python train.py --n_head=4 --n_kv_head=4 --positions="rope" --rope_fraction=1.0 --attn_scale=0.125 --extras=["capped logits"] --init="normal" --optimizer="adamw" --beta2=0.98 --schedule="wsd" --seq_len=1024 --dataset="wikipedia_en"
MLP neurons of a small language model. Each row is named by its layer, matrix (gate and up: input weights) and neuron, and shows model dimensions 144-239. Each number is 128 + 24 x the weight over its row's rms, rounded and kept within 0 to 255. A neuron's up and down rows have the sign that makes its largest values positive.
Before each neuron's rows, "fires in" lists the words (lower case) most often at its 100 highest values on Wikipedia text that the model never trained on.

fires in: "to", "helped", "help", "and"
L8.gate405 [161  97 100 130 119 150 143 136 131 167 159 112 120 149  95 132 161 116 128 160  94 110 127 109 105 115 142 153 140 152 142 129 141 101 106 132 141 164 127 156 146 122 129 132  97  98 151  90 109 147 137 159 105  86 127 106 114 120 101 149 124 146 111 135 148 123 157 105 139 119 157 144 158 165 124 155 102 115 128 144 125 119 145 107 107  92  99 151 161 140 160 141 115 102 128 163]
L8.up405 [155 147 140 137 122 128  99 164  91 127 139  94 121 160  94  96 134 124 136 117 163 150  67 113 144 135 134 122 141 113 101 122 146 113 162 124 124 170 132 109 129 158 159 149 106 155 123 105 134  84 123 111 166  85 156 137 103 148 137 162 106 145 149 155 116 134 148 147 126 139 113 130 150  95 119 129 135 127 131 130  93 141 104 116 164  82 169 100 186 129 111 131 113 148 127 121]

fires in: "of", "with", "as", "while", "for"
L3.gate85 [173 115 160 164 132 117 158 111 143 150 113 125 149 128 150 114  82 160 115 155 123 144 149 151 106 137 145 172 127 127 109  92 104 162 132 102 148 138 145 152 144  92 151 119 170 122 106 112 116 115 172 138  80  85  97 103 116 134 158 133 123 150 126 165 126  78 123 157 137 112 113 119 147 136 108 124 119 106 132 121 149 108 131 125 161 116 150 133 118 109 112 134 116 158 121  98]
L3.up85 [140 146 132 183 130 128  95 100 141 127 103 113 179 109 142 124  85 147 131 111 136 136 117 139 100 123 101 133 122 139 183 103 121 161 130 138 141 134 133 139 101 152 124 103 120 142 130 116 111  72 134 146 118 103 122 130 131 147 157 117 143 138 151 128 128 123  89 172 125  86 114 160 141 160 183 129 110 117 110 109 143 175 202 137 129  98 123 123 126 128  94 148 107 143 128 119]

fires in: "an"
L2.gate633 [122 144 151 154 122  93  83 135 117  85  99 113 146 105 123 168 143 168 134 117 110  69 132  86 147  91 109 134 120 117 146 127 106 139 122 102 125 157 132 118 142  82 104 130 170 153 154 104 187 132  79 139 133 132 113 145 139 137 116 143  91  84 124 125 132 107 135 155 118 126 105  90 119 149 115 148 173 115 178 141 109 136 102 136 106  87 171 100 107 128 151 173 154  88 114 121]
L2.up633 [117 152 121 121 132 131  95  84 144 111 115 111 123 147 132  93 109 154 162  83 130 130 120 134 126 146 153 120 155  95 144 155 107 107 122 151 120 151 143 143 133  85 104 129 169 127 126  87 119 117  90  82 154  92 157 115 112 132 144 171 145 123 123 112 112 139 108 196 161 127 122 124 135 110 125 129 116 126 134 120 124 122 136 133 116 103 164 117 157 151 107 145 172  95 166 147]

fires in: "of", "00", "springboard", "portrait"
L2.gate399 [146 148  96 159 114 153 129 168 142 100  95  95 126 163 176 118 107  94 120 125 123 161 134 111  96 119 135 117  70 179 138  82 114 116 159 146  99  77 137 122 168 137 130 129 130 123 150 181 129 141  81 124 109  86 112 116 148 146 110 156 145 130 121 131  93 109  95  72 131 140 156 112 145 119 167 109 133 132 125  93 107 132 102 157 125 149 151 143 140 112 100 115 111 129 127 122]
L2.up399 [187 131 161 138 174  83 118 114 136 111 117 105 127  76 125 124 128 156 120 137 104 165 103 162 156 146 162 129 111 110 125 129 147 106 122 133  90 107  66 130 154  91 114 182  89  92 162 140 157 143 143 135 121 101 128 123 150 109 105 143 116 145 171 101 129 114 105 127 117 106 124 135 170 106 100 112 152 130 163  97 123 113 148 121 167 134 115 145  95 141 123 145  75 126 149 138]

fires in: "music", "medical", "health", "languages", "cells", "athletics"
L3.gate620 [144 122 110 126 143 111 163 146 160 139 136 141 112 116  85 114 114 117 145 120 118  95 149 127 118 136 110 156 136 140 169 123 160 114 125 126 114 136 110 147 140 127  69 208 126  90 136 154 105 112 120  84 135 158 139 154 122 122 127 145 132 133 118 138 139 130 126 158 109 140 115 160 107 101 105 149 131 137 135 128  66 108 143 120 129 110 141  84 132 114 168 126 109 115  91 101]
L3.up620 [146 104 150 108 130 108 130 137 180 134 101 153 142 107 134  96 111 103  99 146 129 138 152 144 138  95 116 144 107 128 142 112 160 136 111 150 105 123 135 118 153 126  99 135 129 114 140 116 134 132 142 132 138 157  96 113 123 157 116 141 167  95 139 142 111  98 170 152 120  98 144 128 146 106 153 104 133 117 135 110 122  76 109 121 129 135  91 115  86  58 122 150 118  73 113 147]

fires in: "the", "theory", "my"
L9.gate142 [160 154 100 124 123 135 157 118 156 107 115  78 115 168  90  77 131 122  86 157 138  81 106  89 134 128 120 172 174 136 144 134 153 131 129 149  92 118 132 161  92 103  93 136 122 139 126 119 148 137 141 145 152 136 180 149 120  90 110 131 142 128 146 136  79 116 130 104 132  95 114 119 120 143 113 160 135 124 109  85 109 123 130 171 116 112 148  85 146  90 166 127 146  90 154 162]
L9.up142 [135 171 102 145 115 114 135 111 124 147  77 127 127 155 122 156  95 178 118 124 134 112 140 123 118 118 123 138 169 115 156  92 126 150 138 106 109 101 116  95 129 107  96 124 106 146 123 151 169 126 150 109 141 125 105 120 146 143  87  62 161 109 149 150 101 132 116 162 109 128 135 130 101 148 131 130 159 161 103 121 141 119 101 149 102 155 114 118 131  87 106 135 132  99 143  85]

fires in: "to", "not", "and", "would"
L10.gate549 [170 129 137 106 119 149 145 121 123 163 158 105  83 141 143 122 123 116  98 135 162 150 127 120 145 106 130 110 131 106 159 200  76 138 163 131 137 116 162 106 110  96 130 142 120 114 157 118 133 109 117 149  56 135 127 127 154 135  57 137 140 147 166 136 100  94 130 164 184 115 161 151 126 152 112 136 122 109  95 168 119  97 108  98 107 129 148 127 166 179  82 144 101 130  98 158]
L10.up549 [132 104 129 109  98 174 125 107 114 160 144 109 165 143 110  53 127 102  91 140 119 190 108 113  94 124 115 138 103 129 122 116 112 140 114 127 149 155 172 100 105 134 164 161 143 141 166 123 107 118 134 149  95 153 148 146 156  92 142 145 135 140 119 108 133 149 148 108 108 138 150 148 105 122 156 140 125 107 103 154 110 103 190 112 181 148 125 102 168 110 111 124 139 164 148 168]

fires in: "s", "the", "its", "his"
L9.gate393 [114 178 104 158 112 140 144 180  83 118 115 114 171 162  67  72 149 125 157 122 127 120 118 118  87 148 104 168 162 130 113 114 133 136 150 164 114  87 133 140 154 169 148 174 102 158 142 113 147 121 151 131 119 107 163 138 140 128 111 138 155 114 163 102 101 140 155  97 140 144 121 103 109 157 121 120 129 156 127 141 133  93  98 109 123 153 124 116 127 139 192 116 139  88 103 138]
L9.up393 [130 145 158 109 124 174 137 142 147 133 148  81 143 183 123 128 121 142 135 121 102  95 159 110 105 155  89  98  98 136 135 123 111  97 115  82 115 135 105 118 132 127 132  98  81 135  57 115 131 129 140 176 139 104 118 107 140 100  93 143 121 101 143 141 164 110 142 126 184 110 111 117  93 131 133 167 132 151  95 106 136 152 150 150 156 129 159 129 158 133 111 111  99 119 144 184]

fires in: "the", "these", "different", "certain", "various", "entire"
L2.gate71 [128 145 153 159 129 131 142 116  96 102 115  83 137 125 155  77  96 100 140 146 102  78 150 162 121 108 134 152 157 138  96 115 154 142 123 149 158 107  88 110 196 127 197 136 104 162  88 110 170 139 135 140 148 115 105 125 133 133 136 165 153  57 118 166 123 139 128 105 130 160 117 127 162 145 111  97 145  90 129 120 113  95 207 166 162 131 149  47 160 130 134 132 107 137 144 133]
L2.up71 [180 158 120 136 119 175 150 116  92 114  76 121 149 123 105 130 125 147 152 114 128 137 151 129 108 111 115 172 114  86 105 158 132 134  86 163 121 156 159 138 133 104 159 120 132 130 109 104 125 170 141 136 151 131 138 157 131 100 113  86 124 141 124 141 126 134 112 115 119 128  86 123 109 107 134 147 150 160 114 134 152 112  95 122  97 115 124  69 116 161 126 138 157  92 140 121]

fires in: "an"
L3.gate482 [133  73 109 126  87  88 115 159 109 146 102 118  59  94  92 138 131 152 162  82 111  93 155 119 112 107 128 137 144 159 123 139  84 148 122 112 121 116 127 131 116  91  81 153 132 121 108 131 151 111 118 114 140 125 151 136 119 133 117 131 105 109 143 163 107 134 121 196 132 199 116 117 143 146 123 144 107 142 123 125 143 131  93 138 119 109 120  92 145 121  94 139 121 120 117 134]
L3.up482 [145 144 104 106 138 158 165 124 106  93 131 143 165 112 102 170 132 164 120 111 179 110 102 151 100 110 112 142 148  95 135 110 114 162 151 191 143 126 107 133 133 140 155 152 128 135 132 128 116 110  69 135  73 113 142  75 113  64 132 150  97 126 141 145 111 134 120 166 162 110 116 123 118  96 134  80  93 135 137  94 149 129 139 128 120 120 122 133 143  96 163 102 169 147 133 132]

fires in: "of", "1986", "1932"
L3.gate24 [ 90 115 161 150 109 154 140 108 109 146 162 115 102 115 143 152  64 142 113 129 164 157 135 171 149 105 161 128 128  88 118 133 132 137 159 152 147  97 156 112 112 116 166 118  91 106 129 113 104 136 144 127  94 115 124 139 164 121 179 127 128 140 100 170 149 118 113 134 122 115  99 142 123  99 115 113 124 104 148 122 132 137 120 137 112 150 149 144  89  71  81 123 109 128 154 114]
L3.up24 [111 159 122  91 117 152 103 122 132 134 101 152  97 125 112 108 103 124 136 130  99 167 120 102 128 133 114 132 110  87 114 100 121 152 148 135 162 148 147 120 183 118 141  79 157 118  96 133 102 109 111 140 155 129 112 145 185 167 133 161 152  99 106  88 146 126 120 125 160 107 156  97 167  94 180 126 122 155 150 108 113 117  97 102 110 146 128 160 178 123 129 132 117 127 127 150]

fires in: "them", "johnson", "smith", "it", "chicago", "boston"
L2.gate40 [ 95 174 108 142 144  95 119 108 127 161 165  87 117 107 108 149 124 129 150 140  55 123 166 125 141 168 115 147  95 155 107  92 107 143 131 144 117 118 174 103 124 119 150 147 102  87  98  99  99 136 147 149 129 112 122 153 111 142 140  91 182 149  79 156 122  93 176 119 135 119  94 115  84 128 155 118  76 138 127 165 158 143 159 118 148 143 125 117 150 146  79 140 115 130 133 123]
L2.up40 [ 95 137  85 132  66 111 136 178 122 118 139 151 144 122  85 171  89 160 124 164  93 146 113 141 122 113 148  93 143 101 130  91 127 156 169 151 154 140 112 145 146 102 111 101 128 169 111 125 158 124 106 126 110 126 134  89 129 107 116 123 119 133 119 111 141 165 181 137 112 140 156 113 145 124 100 152 137 105 108 133 164 144 116 147 143 113 111 117 119 143 106 110  77 143 111 168]

fires in: "of", "for"
L3.gate164 [151 122 103 132 151 135 145 114 111 118 168 119 122 149 152  83  94 141  91  87 129 162  95 160 153 108 116  89 113 114 116 127 156 171 159 134 145 108 155 134 159 110 133 121 158 108 142 104  99 109 168 101 119 141 160 105 130 125 146 111 188 149 151 114 154 170 120 159 149 160 153 107 133 117 161 112 143 144 161 110 173 132 119 142 149 145 148 189  98 126 138 187 131 113 137 148]
L3.up164 [157 130 182 150 120 112 119  89 161 151 142 120 144 142 120 112 122 107 130 122 156 136 152 112  86 148 112 147 119 101 137 124  62 112 129 114 106  64 156 118 144 158 110 136 141 107 117 153  59 152 156 133 142 112  82  93 107 142 138 170 146 106 169 113 114 105 118 153 135 132 123 171 130 159 163  73  88 121  97 132 111 144 142 112 126  97 134 123 161 128 119 119 139 134  92 130]

fires in: "he", "to", "there", "agricultural"
L2.gate547 [145 114 130 154 142 124  91 132 151 166  91 162 118  89 124 119 110  88 126 124 169 184 136 153 126 126 140 125 121 114  93 102  91 126 143 127 120 115 153 154 100 117 121 112 139 111 108  87 122 136 122 128 108 110  80 162 153  85 123 121 166 151 103 128 142 110 140 146 107 104  86 115 129 107 148  89 107 164 135 102 161 125 117 135 141 152 119 147 173  76 108 120 157 105 116  98]
L2.up547 [168 133 100 155 153  97 126 120 128 145 147 107 108  76 132 170 121 135  98 133 137 178 102 135 114 114 124 112 122 167 171 109 101 144 135 158 157 133 108 100 106 120 134 104 126 152 117 164 111 125 143  97 137 105 134  78 122 128 157 151 157 101 164  94 141 137  97 145 169  99 166  83 177 117 145  89 134 128 119 107  89 156 129 134 140 110 180 166  83  68 110 126  97 158 124 148]

fires in: "at", "during", "of", "from"
L9.gate631 [131 125 124 109 123 117 124 135 129 124 108 126 149 128 122  98 126  90 155 119 141  97 117 178 141 106 137 107 111  96  75 140 164 132 134 125  75 160 128  98 143 147 152 118 125  91 102 140 128 159 150 122 122 131 188 120 148 100 122 118 107 130 118 140 112 144 128 119 160 129 191 156 122 109 102 144 185  78 156 141 147  75  70 110 148 144 109 120 137 107 162 112 166 170 173 139]
L9.up631 [174 123 129 153 130 149 151 137 117  96 163 139 110 147 124  80 120  89 115 123 156 111 111  92 140 124 112 151 207 158 103  98 178 122 135 108 101  98 150  91 113  98 144 146 148  96 122  85 132 112 174 115 144 120 156  95 130 154 121 154 108 133 134 140 189 140 106 143  99 127 151 152 149 156 145  87 143  98 155 108  76 176 149 101 141 151  88 127 137 134 127 131 114 118  86 126]